MLP neurons of a small language model. Each row is named by its layer, matrix (up: input weights) and neuron, and shows model dimensions 96-159. Each number is 128 + 32 x the weight over its row's rms, rounded and kept within 0 to 255.
Before each neuron's rows, "fires on" lists the tokens most often at its 100 highest values on Wikipedia text that the model never trained on. A number after a token or word is its count.

fires on: "s" 23, "\"" 15, "re" 8, "=" 6, "n" 6, "o" 6
L3.up376 [ 99  97 103  99 182  76  97 110 151 183 139  93 157 148 122  95 122 127 132 149 200 144 156 135 120 137 161 102 112 158  57 113  72 127  83 128 113  66 158 139 125 173 193 138 128 131  90  87 163 107 107 134 120 165 104 146 120 128 156  87 106  97 185 147]

fires on: "or" 16, " Hal" 13, " hand" 9, "gar" 8, "er" 6, "run" 4
L3.up209 [177  94 177 168 103 109 184  99  70 111 105 139 145 203 196  95 122 108 118 125 122 165 114  82 120 133 103 149 169 154 171 153 174 150  93 146 152  68 183 134  86 128 113  91 118 206 130  87 160 116 135 116 107 157 173 114 153 156 102  92 149 124 104  76]

fires on: " a" 30, "1" 8, " A" 8, " the" 7, " The" 6, " Me" 6
L9.up594 [103 178 100 137 124 115 104 148 189 105 136  60  80  75  88 121 131 193 146 130 102 110  96 141 179  92 130 158 140 131  94 154 123  90 158 143 140 120 132 133 116 140 155 109 101 154 110 103 174 169 187 139 173  83 130 160 114 175 206 178 130 147 171 174]

fires on: "e" 42, "c" 13, "ar" 7, "re" 5, "es" 5, "th" 4
L3.up22 [ 68 146  84 103 122 136 121  99 144  88 156  76  63 107 110 139 175 170 125 145 123 208 158 141 152 125 100 101 132 172  89 140 152  89 130  92 136 155 150 153 161 159 175 154 140 146 162 172 133 181  91 144  89  95 106 137 131 134  92 110  94 111 144 117]

fires on: " dis" 32, " b" 17, "s" 15, "ch" 7
L3.up945 [171 149  77 103 136  73 169 143  91 133  89 119 126 118 104 138 127 169 109 138 167  84 139 108 124 158 114 106 153 133 206 100 168 142 153  57 127 120 135 146 126 127 145 137 120 157 126 132 107 131 182  62  76 148  94 119 201 230 113 121 109 118  67  95]

fires on: "u" 14, "th" 12, "il" 12, "v" 7, "sa" 7, "ry" 6
L2.up758 [159 151 124 136 151 132 122 134  70 138 104 113 159 147 133 157 143 165 105 160  92 152 114 153 155  75 141 107 109 128 143 162  65 153 109 123 124 201 110 117 172 150 142  65 120 116 154 116  64 102 128 134  98 141 165 130 122 128 130 137 148  94 108 191]

fires on: "al" 17, "e" 14, "th" 9, "ul" 9, "le" 7, "y" 5
L3.up598 [ 86 124 166 189 125 220 159  96 138  54 133 144 127 191 126 158 153 110 121 113 141 131 108 131 142 132  57 163  83 132 165 118 133 120 135 119  88 124 108 168  76  81 156  97 139 103 153  48  84 151 110 106 153 113  66 107  63 102 121 155 164 190 152 127]

fires on: "s" 35, "ed" 29, " cover" 5, "Professional" 4, "lic" 4
L2.up945 [ 99 129 131 139 106 139 102 182 123 105  47 144  83 141 125 132 144 144 121 164 102  97 124 122 149 117 129 206 184 124 143 147  79 124 144 154 147  70 107 117 109 112  44 153  10 147  94 169 109 133 102 125 104 199 180 148 186 133  93  81 122  72 111 146]

fires on: " C" 36, " c" 20, "9" 8, " sp" 7, "con" 4, "mer" 4
L3.up232 [118 189  79  75 105 133 139 161 161 150 107 154 133 116 114 107 128 108 109  95 134  79 144  87 137 134 132 172 117 116 121  93 114 150 133 128  80 171 124 128 166 148 140  57 130  88 124 114 111 128 145 115 160 143 188  72 107  56  78  68 241  79 147 122]

fires on: " and" 23, " of" 12, " for" 9, "al" 8
L5.up257 [141 158 117  71 138  74 149  93 107 142 125  94 211 114 141 102  79 166 163 132 153 137 140 130 156 175 184 102  84 151 131  64 126 136 158 129 171 129  90 102 122 155 129 111 142 132  96 137 123  56 214 152 105 112 106 210 149 120  92 113 152 156 122 105]

fires on: "ger" 15, "tz" 9, "Work" 9, "lé" 8, " Blue" 8, "act" 6
L2.up804 [ 51 102  74 192 130 133  98 164 153  62  90  95 112 111 113 111 153 123  96 124 184 160 140 126 125 134 183  80 100 162 170  83 122 104 135 151 145 171 122 143 124 174 149 161 148 149 157  91 149 130  95 124 134 117 149  91 144 117 112  98 154 149  86  76]

fires on: "n" 28, "w" 11, "pro" 8, "pe" 6, " height" 5, "ris" 4
L3.up122 [127 117  97 119 144  75 109 147  67 111  71 116 123 210 133 144 138 141  79 143 196 139 103 102 127 149 132 132 102  88  79 102  53 130 144 122 158 142  99 129  82 150 145  98 111  83 158 123 109 177 138 157 123 108 151 132 102 151 149 161 132 116 147  77]

fires on: " Operation" 13, " Ser" 10, " Va" 10, " It" 9, "na" 7, "o" 7
L3.up322 [146 138 147 121 161  98 121 177  78 114 123  77 137 141 161 146  76 121  96  97 136 117 111 127 136 178 131 157 141  94 169 164 152  84 128 134 201  60 158  83 120 100  94 132  66  78  96 101 181 158 131 159 141 143 166 167 132 134 112 160 197 130 146  95]

fires on: "8" 28, "ri" 16, "0" 9, "or" 7
L3.up681 [100  99 136 146 120  84  79 155 118  80 125 164 135 213 125  82 141 119 102 174 148 111 101 119  77 138 207 154 107 149  81 147 136  80  56 136  91 137 125  85 149 177 111  92 163 159 118 146 190 175 115 117 137 114 202  66 116 158 140  74 141 145  59  87]

fires on: "0" 30, " of" 9, "5" 9, "4" 8, " the" 4, "q" 4
L8.up181 [147  96 121 127 154 136  72  98 108 131 119 151 120 143 128  71 106 103 144 136  93 117 125 165 133 147 142 109  86 107  95 166 109 146  75  98 100 108 126 107 113  86 110 120 119 180 132 128 151  99 174 138 143  94 190 208 102 186 129 113 128 130 132 183]

fires on: "7" 37, "5" 8, "ch" 7, "3" 7, "8" 6
L9.up53 [ 96 165  89  82 176 105  78 161 144  29 143 147 146 145 137 119 103  96  86 155 106 121 180 157  73 152 166  64  76 111  94  94 127  88  98  90 167 103 147 121  78 167 126 135  93  60 112  89  98 210 148 123 116  98 191 133 150 120 109 117 133 151 178 144]

fires on: " that" 14, "1" 14, "0" 14, "r" 4, " as" 4
L9.up489 [ 95 145  86  90 160 142 123 171  96 146 131 113 103 105  84 135 147 133 105 162 139 106 138 155 166 139 130 108 125 155 126 170  94  88 148 139 103 112 151 104 140 103 118  92 124 141 135  85 143  69 148 164 152 104 139  99 114 146 130 131 133 135 153 126]

fires on: " |" 31, "e" 21, "o" 6, "n" 6, ";" 5, "a" 4
L3.up622 [124 143 109 150 122 129 108  97 117 140 108  94 137 152 145 118 147 132 137 102 157 145 152 174 152 139  88 163  98 121  96 133  82 164 110  84 195  89  92 171 101 109 170 169 155 125  60 157 137 140 105 119 158 164 106 194  81 108 187 124 189 122 110 152]

fires on: "." 61, " |" 17, "-" 7, " " 4
L9.up474 [132 129 101 142 129 146 199 147 160 187 169 120 119  89 203 125 147 137 101 132 162  58 177  90 177 154 129 140 109 106 118  88 139 114 177  87  88 170  74 126 134 183 141 128 141 134 176 157 177 156 125 119  77 139 204 134 159  74 113 103  74 118  93 114]

fires on: " to" 69, "," 6
L8.up67 [115 134 130 161 170 205 143  95 161 124 144 122 122 113  96 115  65 155 104 147 113  79 119 113 166 112  73  86  52 143 166 169 151  75  98 123  92  79 127 122 180 129 135  65  72 123 129  79 123 141 152 130 131 173 109 123 114 104 135 172 107 139 135 178]

fires on: "," 20, " as" 10, " which" 10, " p" 8, "ed" 6
L9.up955 [123 136 104 142 112 160 132 109 100 138 167 145 127  96  80 178 136 111  93 142 171 118 150 148 162 138  42 156 143 118 134 152 175  90 192 126 117 101 128  83 108 112  73  12  95 136 164  57 138 114 148 106 175 165 165 128 120 109 121  91 133 147 136 172]

fires on: " and" 22, "s" 15, "ly" 10, " part" 9
L5.up100 [135 128  99  95 126 126 167 146 171 124  92 134 114 144 111 139 117 161 131 132 160 142 165 124 109  87  77 128 126 134 169 137 103 101 107 184 139 135  86 202  83 106 114  82  74 102 118 143 142 174  88 112 122 104 160 165 113 126 123 175 124 155 162 177]

fires on: "0" 32, " re" 19, "6" 8
L8.up720 [137 105  98 104 116  71 144 105  76 115  83  92 155 175 140 157 170 127 131 165 111 132 181  65 119 180 114 111  76 153 138 119 110 134 101 214 110 195 126 104  99 120 151  99 137 189 105 109 190 103 148 121 174 139 182 148 113 168 140  85 135 112  61 123]

fires on: " of" 30, "al" 15, "0" 6, "8" 5, "9" 5, "all" 4
L3.up537 [111 156 134  99 151 127 109 111 113  37  73 151 196  95 120  95 141 108 146  89  88 171 120  98 123 131 113 108 130 189 160  92 136 151 162  85 110 127  84 137 190 141 112  70 145  70 124 100 114  60 161 158 137  89 132 167 145 140 131 111 182 157 115 150]

fires on: "," 22, "–" 8, "te" 6, "th" 5, "al" 5, "Ro" 5
L8.up546 [ 91 118 112 110 121 143 132 164 133 118 135  43 186 182 223 189 121 171 163 128 144 112 185 120 102 135 141 131 110 100 147 126 108 152 103 123 105 113 121  70 171 123 122 131 163  91  74 174  89 108  88 151 107 134 123 135 114 164 119 146 119 193  50  99]

fires on: "s" 24, " that" 12, "ing" 8, " and" 6, "ister" 4, "ki" 4
L5.up811 [100 142 120 170  60  77 111 113 114 110 144 159 108  97 165 195 117 149 113 113  99 176  81  83 124  94 105 105 168 126 144 135 181  92 141 133 176  88 143 136  88 114 109 174  86 136 140  95 142 150 142 159 159  82 129 103 106  70  93 128 149 128 117 133]

fires on: "as" 26, "era" 8, "ack" 6, "over" 5, "ator" 5
L2.up348 [142 121 101  75 139 133  78 123 101 123 100 183 120 158 147 161 110 183 106 110 130  77 104  49 126 131 143  91 187 147 132 140 120 153 122 114  71 117  73 159 138 134 166 150 108 134 151 106 111 143  96 176  93  87 139 131 134 128 146 127  86 121 110 151]

fires on: "ne" 25, "n" 11, "ti" 8, "en" 7, "ru" 7, " Ne" 7
L3.up914 [179 148 125 112  98 143 101 120 110 133 165 138 179 182 133  85 166 149  96 137 137 145 101  97 164 190 103 150 149 166  92 103 166 162  82 140 142 120  95 104 152 100  92 122 161 113 166  93 154 173  60 143  74 150  90 117 204 162 105 121 178  69  86 147]

fires on: "." 28, "s" 14, "es" 10, "re" 8, " term" 5, "di" 5
L5.up3 [102  79  29 156  63 171 143 102 136 144 117 135 164 123 121  89 124 147 124 176 128 148 107 205 121 140  78 112  79 145 126 118 140 157 100 151 153 166 125 166 181 109 172 135 131 136 110  69 171 105 153 143 116 118 149 147 158 191 145  91 137 135 164 180]

fires on: " dis" 24, " men" 13, "age" 7, "re" 6, " inter" 6
L3.up488 [ 61 229 136 151 156  86 144 158  72 139 157 151 143 125 116  88  72 119 122 178 141 111 125 153 150 182 110 170 124 140 151 154 147  89 122 116 177 135 146 138  77 158 159 167 106 105 162  92 162 103 131 134 125 106 125 131 156 130 118 131  98  30  81 139]

fires on: "ian" 23, "n" 10, "d" 9, "ter" 9
L3.up114 [ 90 113 193 145  75 127 130 135 148 126 125 104 109 107 145 134  71 164 201  91  76  68 177 139 158  78 128 124  92 136 136 190 107 150  93 113 146 137 131  89 165 116 124 133 135  93 129  86 118 116 191 114  78 124  66 123 147 140 100 121 141 145  93 111]

fires on: "en" 30, " Total" 18, " Su" 16, " total" 15
L3.up195 [194  53 107 137 109 136 122  74 126 134 129 129 103 132 120 100 132 220 158 143 117 119 110 116 142 141  87 123 117 174 102 119 133 135  39 135 176 140 146  40  76 163 126 116 162 131 136 103 128 112 125  99  86 142  91 132 153 158 111 111 144 133 132  94]

fires on: "th" 22, " August" 12, " February" 12, " November" 6, " December" 5, " September" 5
L5.up913 [125 171 177 113 152 110 165 122 130  93 114  55  98 125 124 125 136 142 159 145 107 117 126  51 133 100  99 100 108 106 134 138  80 165 141  50 124 131 107 126 154 133 181 110 141  90 116 137  84 172 140  95 201 146 158  94 167 175 130 169 211 158 151  80]

fires on: " " 48, " the" 6, " S" 5
L9.up15 [ 94 119 144 136  91 172 154 170 112 165 168  73  96 113 158 149 169 159  76 122  56 128 153 199 186 107 162 138 147 116 114 173 119 153 109 133 124 129 177 160 138 121 155  83 130 140 124 149 131 135 141 140 139 148 156 121 164 172 178 143 128 139 170 186]

fires on: " re" 69, "te" 6, "-" 5
L2.up952 [125  91 102 126 121 114 151 149 168 146 172 107 137  90 136 163  63 127 105 178 124  68 182 121 134 137 121 137  90 107 104 147  46 160  95 103  94 159 173 132 126 179 147 174 136 108 108 163 149  79 135 117 123 184 184 156 102 115 161 143 134 106  85 144]

fires on: "er" 57, "-" 14, "Official" 5, "tain" 4
L3.up755 [150 129 124 138 144 168  83 166 104 131 159 150 170 117 156 139 107 134  63 190 185  76 148 128 168 133 165 127 122 145 116 130  38 170  92 116 114 136  94 112 120 112 131 134 138 120 161 126 125 149 101 133 142 177  81  99 123 134 143 103 169 145 143 168]

fires on: "rs" 13, "ries" 13, " buildings" 9, "ets" 8, "res" 7
L2.up341 [147 155 185 103 102 178  97  93 114 139 118 183 132 131 124  99 156 175 154 115 144 161 170  92 133 143 128  75 173 136  94  98 131 119 166 129 108 132 136 135 109 129 175 161 126 136 133 138 147 135 132 171 103 101  94 105 200 114 116  73  79 109  77 191]

fires on: "s" 61
L8.up45 [153 133  74 127 146 189 210 135 104  72 107 137 107 116 118 204 122 109 211  53 120 182 114 125 141 154 109 115  91  66 177 165 121 150 166 163 140 113 128 124 137  99  79  82  41  98 117 131 141 186 160 180 122  93 142 123 131 121 156 153  53 122 172 121]

fires on: "s" 22, " Candidate" 13, "ca" 8, " Los" 7
L8.up707 [120 127  96 147 153 136 108 138 142 153  54  87 136 136 133 140 112 101  59  91 110 123 118 129 153 108  84  91 132  97 140  82 129 134 108 153 146 143 154  79 148 127 130  90 139  92  95 129 176 129 138 148  88 104 113 180 114 104 159 117 123 178 110 149]

fires on: "," 35, " dis" 13, " and" 9, " I" 5
L9.up369 [111 155  97 145 129 161 165  41 110 180 133  98 139 165 139 136  98 128  99 162 164 129  68 145 126  90 125 209 144 152 193 124 114 136 219 119 143 158 131 163  79 133 180  75 111 169 181 121 100 142 150  92 122 148  89 109  70 147 132 123 103 160 123 102]

fires on: "s" 64, "–" 11, " votes" 10
L8.up505 [101 183  81 148 101 116  98  97 116  70 114 132 119  98  62 128  78 120  93 153 112 148 146  57 131 144 122 110 127 158 101 144  99 139 125 121 193 128 122 144 152 102 124 131 103  83 163 161 174  77 118 141 128  82 132 163 162 176 125 122  92  94 144 168]

fires on: " public" 19, " long" 12, " good" 10, " strong" 8, "ar" 7, " social" 7
L2.up153 [136 121 143 144 137 143 124 138  71 198 135 121 102 138 168 125 127 162 173 158 156  98 159 183  80  97 128 149  48  78 175 130 159 133  96 106  93 138 109 182 196 166 145 148 115  93 100 179 149  95 162 123  97 179 122 160 136  57 150 114  87  91  87 113]

fires on: " pre" 33, " Pre" 14, "." 5, "th" 5, " sister" 5, " Queen" 4
L2.up721 [ 83 161  62  60  98 125 174 115 123 174  48 142 125  70 143 130  88 183 170 151 143 117 213 132 133 142  93  81 109 153 102 125 115 141  74 123 124 172 104 117 124 152 163 117 131 118  99 146 165 115 167 138 141 111 100  87 139 122 172 172 119 166 130 161]

fires on: "s" 30, "ad" 12, " August" 11, "ch" 6, "rg" 4
L3.up252 [ 91 137 113 159 113 109 106  88 158  94 124  73  82 135 111 140 137 182 202  86 132 103 134 149 109 150  56 179 107 121 126 196 101 171 114  77 129 156 103 130 130 107 113 174 107 107  75 136  82 117 108 101  84  78  97 131 151 102 115 127  66 144 116 154]

fires on: "s" 24, "men" 8, "y" 7, "bar" 7, "or" 7, "ed" 6
L3.up316 [118 138 141  70 155  92 128 191 164  73 114 124 127 166 114 117 132 132 168 171 104  93 112 106 118 116 106 109  96 137 127 152 133 119 127 180 124 153 105  79 136 118 107 141  74 183 148 151  80 112 160 102 103 159 102  95 132 107 125 120 134 136  55 101]

fires on: "t" 23, "e" 16, "n" 12, " Year" 5
L3.up491 [169  84 111 146 111 176 156 133  91 137 158  86 114  82 130  83 184 112 164 132 147 123 138 142 143 126 151  99 141  97  93 123 117 167 138 118 112  92  74 167  62 134 181 137  57 113 125 101  99 102 125 135 119  91 105 137  76 139 146 154 128 119  98 215]

fires on: "e" 16, "es" 15, "or" 6, "y" 6, "han" 5, "ation" 5
L3.up453 [133 110 131  80 127 135 128  99 177  95 145 144  95 105 125 118 130 104  87 189  77   1 143 113 124 107 147 109 146 131 120  91  84  83 100 153 147  94 102 144 154 152 154 133 157 129 136  78 124 141 139 141 102  93 121 154 150  90 124  86 140 113 140  99]

fires on: "en" 41, " art" 20
L3.up851 [127  83 136  80  91 184 100 124 155 134 116 123 123 154 159 131 133 184 148 127 131 145 139 139 161 146 119  84 133 182  83  69  93 161  57 119 131 138 130 111 105  80 117 118 101 124  92 115 116 158 128 157 124 123 107 105 152 109 165  76 203 121 129 110]

fires on: " in" 15, " with" 15, " for" 11, "m" 6, "." 5, " cm" 4
L5.up787 [106  84  92 114 135 104 156 133 132 124  93 140 168  87 202 158  51 163 170 159 137  78  88 146  83 158 135 110 166  92 145 124 124 139 149 103 139 141 145 133  98 153 118  50 108 145 129 150 145 108 130 127 139 130 134 108 135 117 138 108 149 109  57 129]

fires on: "len" 16, "un" 15, " million" 14, " minutes" 7, " break" 6
L2.up796 [154 153 127 102 118 129 116 146 128 113 132 115 113 113  83 105 111 113 103 126 133 138 122 141 168 171 176 137 148 110 101 165 184 108 185 114 171 100  83 195 186 149 106 181 160 149 166 126 164 126 116  82 120  92 112 168 143 163 154 139 119 153  43 106]

fires on: "m" 14, "mi" 12, " Bur" 10, " set" 9, " cm" 8
L2.up842 [169 126 150 124 113 124 193 118 182 185 114 136 153 100  77 139 117 113 162 139 141 140  81 197  77 120 138 110 159  97 161 155 154 139 175  63 172 114 164 162 166 152 111  18 124 125 207 133 134 120 159  73 151 113 126 152 127 109 162 152 119 177 105 131]

fires on: "-" 35, "ing" 13, " changed" 10, " of" 10, "2" 8, " (" 7
L3.up907 [214 154  93 123 137 160  88 127 104  81 159 104 162 113 140 156  74 195  91 121 120 162  84 140  92 109 132 132 103 173  94 159 143 165 137 126 122 143 120 176 168 114  71 134 154 107 141 141 128 131 144 141 131 118 168 159  89  56 102 152 131 157  77  76]

fires on: " Black" 15, "sh" 13, " King" 8, "k" 6, "ky" 5, "ick" 5
L2.up119 [141  76 128 115 135 108 117  92  99 100  88  63 134 159  99  95 136 113 138 213 133 177 112 143 156 116 122  72 106  90 136 151 165  67 108  73  66  95  98 181  90 147 171 186 151 134  92 111 120 129 190 116  52 135 131 159 180 123  43 130 135 118 125 159]

fires on: "s" 33, " has" 18, " had" 5, "ing" 4
L3.up588 [102 143 172 136 149 157  98 171 119 206 108  85 142 112  70 114 174 102 147 124 102 156 130 139 135 111  93 167 125  54 139  94 135  52 118  96 132 138 115 127 118 146 165 121 131 127 113 116 132 126 103 185 121 135 229 109 162 104 136 131 150  68 135 149]

fires on: " Ch" 18, "d" 14, "Th" 12, " Je" 6, "g" 5
L5.up721 [ 89 125 123 123  65  92 112 127 169 131  57 139  87 129 195 103 133 186 176 166  96  83 217 124 138  85 127 105  86 173  93  97 112 125 127 123 139 168 108  89 136 134  83 175 145 130 107  86 138 118 182 125 132 178 125 136 136 172 164 146  92 150 140 144]

fires on: "er" 44, "al" 11, "th" 6, "l" 4, "ct" 4
L3.up740 [164 136  84  81  77 169  97 105 131 116 139 101 112 116 170 118 118 144 133  95 134 164 182 134  81 176  94 166 150 174 112 123 140 181  93 110 147  63 163 162 141 138 157  46 143 112 148 131 170 115 100 169 150 136 111 136  89 131 131 149 169 177 133 178]

fires on: "ing" 34, "f" 14, "s" 10, " to" 8
L5.up847 [ 63 117 175 144 157 139  77 129 118 131 150 122 150 168 159 113 133 118 108 141  90 129  98 162 104  66 120 104  63 102 120 171 132  67 164 137 144 147 154 130 117 153  99  77 123 112 132 135 113 157  77 107 109 158 171 108  99 116 107 135  81  92 115 170]

fires on: " |" 32, "i" 14, "se" 11, "ine" 7, "n" 7, "t" 5
L3.up756 [126  96  97  75 129 190  78 134  49  99 112  47 158 153 112  92 145  91 172 128 132 129 133 147  81 151  98 136 156 117 127 145 156 145 153 171 118 104 115 129 124 161 186 139 142 156 134 147 137 139 127 113 152 123  95 153  66 141 176 202 158 149  73 152]

fires on: "ly" 27, " called" 14, " time" 5, " already" 4, "è" 4
L5.up379 [138 121  81 151 122 105  89 130 123 128 142 126 140 132 189 139 111  80 122 120 166  70 105 205 125 116 117 133 127 110  95 186 171 141 101 168 141  83 188 140 161 154 141 121 125 112 139 112 127 108 140 116 137 106 154  72 130 191  46 119 177 145 104 119]

fires on: "," 28, "0" 16, "t" 14, "5" 13, "4" 6
L9.up171 [179 159 186 144 104 123 134  64 139  74 128  57 157 130 141  97  74 149 120 168 150 110 109 145 125 212 194 142  77 138 140 107 168 134 141  84 105  91 112  74 103 108 144 104 105 208  95 121 119 136 122  85 106  70 158 144  61 133  84  99 119 139 164 173]

fires on: " p" 56, " ski" 12, " vi" 9
L3.up290 [188 146 123 144 170 117 136 162 104 119 140 101 100 112  89 195 156 169 158 130 159  89 140 109  57 113  94  70 120 117  46  62 137  97 122 135 135 103 137 145 161 138  96 109 106 144 129 121 167 146 177 120 129 121 119  85 133 150 160 119 113 146 152 144]

fires on: "e" 66, "ation" 9
L3.up260 [131  93 115 122 146 184 126 171 128  99 175 118  65 130 153 148 146 139 122 103 153 154 111 169 173 119  95 115 168  90  91 133 102 105  98 173 112 111 157 132 187 144 171 109 125 104 195 113 134 147 138 132 118  93 127 122  45  57  84 190 153 135 174  99]

fires on: "ie" 16, "vin" 15, "ment" 14, " throw" 5, " v" 5, "ation" 5
L3.up690 [138 161 180 126 157 133 145 126 100 163 182 114 197 149 135 120 122 116  40 187 129  80  80  95 107 159 117 170 141  83 138 119 157  99 108  91 143  71  89 136 153  76  80 117 173 133 161  75 132  93  97  87 135 111 133 128 191 158 106 162 138 114 113 131]

fires on: "s" 18, " of" 11, "ing" 9, " are" 8, " that" 6, " to" 4
L8.up190 [ 93 148  49 190 126 155 175  85 116 104 109 104  83 135 142 148 118 120 142  72 171 156 118 102 138  99 131 120 193  98 154 143 195  67  78 146 171  74 148 121 145 143 105 167  99 149 133 127 141 120  89 127 132 182 152 100 175  75  82 148 146 126 152 189]

fires on: " after" 27, " to" 10, "\n" 6, " S" 5, " at" 5, " Li" 4
L5.up537 [144 141 109 124  94 179 137  97 158 147 112 110 110  72  71 129  93 149 110  71 139 151 113  98 163 109  81 140 155 104 133 186 159 152 131 137 109 198 177 120 174  94  99 128  92  85 141 104 175  89 160 140  98 120 154  90 128 132 118 153 127 128 148 176]

fires on: "." 16, "5" 12, "h" 11, "8" 10, "0" 7, " to" 6
L3.up917 [109 118 153 147  58 125 125  97 174 134  97 116 149 106 132 160 100 137 164 127 113 133  91 122 117 116 113 132 100 134 154 129 136  98 160 111 108  61 107 169 101 132 174 104 129 121 139 102 144 192 154 102  86  95 181 127 167 135 134  76 108 133 120 137]

fires on: " to" 27, " the" 12, "al" 11, "=" 5
L8.up262 [ 87 134 151 140 122 153 154 167 142  96 102 101 107 115 153 165  76 116 113 142 154 172 152 189 153 112 144 156 136 212  59 125  92 110 103 162 168 153 145 151 148 136 105 142 137 132 182 185 116 123 171 103 150 134 116 131 156 218 146  84  94 134 191 126]

fires on: "9" 29, " |" 12, " /" 9, "8" 8, " and" 5, " was" 4
L9.up222 [180  86 140 129 149 114 179  98 128  86 127  87 155 145 130  65 106 156 169 134 112 117 148 107 137 171 131 152  88 146 160  39 117 149  88 168 157 117  93 133  80  85 165 104  97  94 102 106 113 167 181 162 160 218 129 103 116 155 132 120  85 139 121 108]

fires on: "," 25, " " 22, " that" 16, "S" 5, "t" 4
L8.up911 [109 142 104 112 144 128  47 131 124 163 157 125 125 125 116 149  64 142 118 195 116 151 176 114 160 126 166  85  91  95  96 127 124 146 115 109 143 155  85 149 131 134  92 136 134 139 214 102 121  91  94  83 101 137 176 136 109  70  99 145  85 117 124 127]

fires on: " the" 30, " in" 16, " " 5, "," 4, " at" 4
L8.up797 [164 131  83 133 133 168 124 126 160 167 152 111 110 163 120 148 154 153 169 147 135 123 156 101 129 139 180 156 121 117  75 166 155 151 117  67 127  76 163 122 163 150  86  74  83 164 151 103 100 120 151 146 152 104 202 102 146  69  48 112  77 170 118 105]

fires on: "son" 34, "ability" 9, " million" 7, " break" 6, " junction" 5, " investment" 5
L2.up61 [116 110 133 109 127 133 164 166 142 182 175 141 202 123  70 115 103  36 107 157 101 119 113 170 116 152 136  99 134 105 132 169 123 137 169 118 136 152 114 150 221 182 105 102 101 118 141 149 181 127 117  72  84  95  86 168 118 154 134 179 101  82  92 160]

fires on: "s" 64, "ens" 8, "ers" 7, "ors" 4
L3.up564 [155 154 113 106 130 154  90 105 134 150 129 162 112 107  95 148 160 151 114 129  70 128 167 100 116 146 172 106 158 129  66  90 138 100 150 200  97 183 180 155 109 180 174 153 117 122 122 149 174  87 120 159  95  96 129 104 175 133  63  79 113  96 147 193]

fires on: "re" 14, "1" 14, " ex" 10, "ad" 7, "or" 6, "me" 5
L5.up465 [148  90  38 163 128 107 115 151 105 127 161  73 136 102  76 150 137 111  82  64 160  95 135 120 131 148 145 135 145 128 107 155 132 107 165 158 145 101 187 119 112 173 145 130 118 174 137 117 105 177  94 118 194 159 146 128 164  94 126 134 163 105 110 155]

fires on: "ly" 30, " time" 12, " he" 11, "," 6, " they" 6
L5.up424 [165 136 143 154 140 149 136 144 138  95 126 125  73 105 143 137  49 187  97 159 174  93  92 171 131 130  79 146 163 127  71 218 148 131 135  85 149  75 120  83 127 134 164 149 137  92 159 115 126 109 117 154 147 129 125 144  96  91 128 144 116 180 103 141]

fires on: " the" 20, "\n" 17, " that" 12, " as" 7, " a" 6, " on" 6
L5.up922 [145 122  87 158 146 130 111 125 111 200  96  99 104 122 121 116 117 119 114  89  90  71 167 187  74  99 115 164 100  94 158 158 104 110 142 121 125 120 187 134 213 104 128  88 184 179 164  96 159 124 160 156 146 151 156 103 115 150 114 134 118 100 146 209]

fires on: "8" 32, "ra" 11, "al" 8, "ol" 6, " |" 4
L3.up403 [147 105  80 119 160  66 163 125  65 120  93 138  91 220 126 142 149 100 117 138 149  70 149 120 140  78 136 155  95 122 100  81 122 124  89 125 135 116 126 156 196 106 190 129 155 112 163 133  89 148 153  94 153 195 141 102 119 118 143 146  93 155 136  80]

fires on: "id" 13, "o" 11, "or" 10, "ger" 8, "ba" 8, "y" 6
L2.up695 [ 91 105 120  90  96 152 150 138  92  83  65 130 144 160 147 178 104 141 133 138  46 100 182 129 149  99 145  96 138 142 127 139 117  69  61 104 164  76 169 139 115 130 166 164 115 140 120  66 120 184 135 114 154 112 103 129 149  99 120 167 148 146 156 100]

fires on: "ing" 14, "ed" 10, " about" 10, " than" 6, " helped" 5, "ant" 5
L3.up25 [107 173 168 139 124  94 167 142 130 122  91 159 231 145 123 123 142 114 120 110 184 159 180 157 116 142 131  88 117  83 107 130 149 149 180  66 130 183 132 109 167 126 114 175 137 130 123  49  99 130 154 112 114  93 147 108 133 128  81 112 149 118 143 145]

fires on: "." 26, "7" 13, "6" 10, "pe" 5, "time" 5, "8" 4
L2.up403 [125 131  93  96  96 104 115  84 110 112  65 143 146  92 187 174 105 202 121 182 151 201 166 140  93 123 117 126 115 142 100 107 100 124  99  76  97  95 177 145 129 117 140 138  78 100 104  89 145 213 146 117 101 141 101 100 133 127  89 108 139  97 182 155]

fires on: "===" 47, " ===" 33, "====" 20
L2.up623 [129 150 160  84 142 101 148 113 151 112 125  86 143 142 115  81  90 122 103  87 113 140 146 192  94 124 189 197 124 175  99  99 104  51 131  96 139 161 110 119 107 160  97 100 152 115 141 120 103 136 120 135  85 177 164 153  88 118 110 100 111 156  98 137]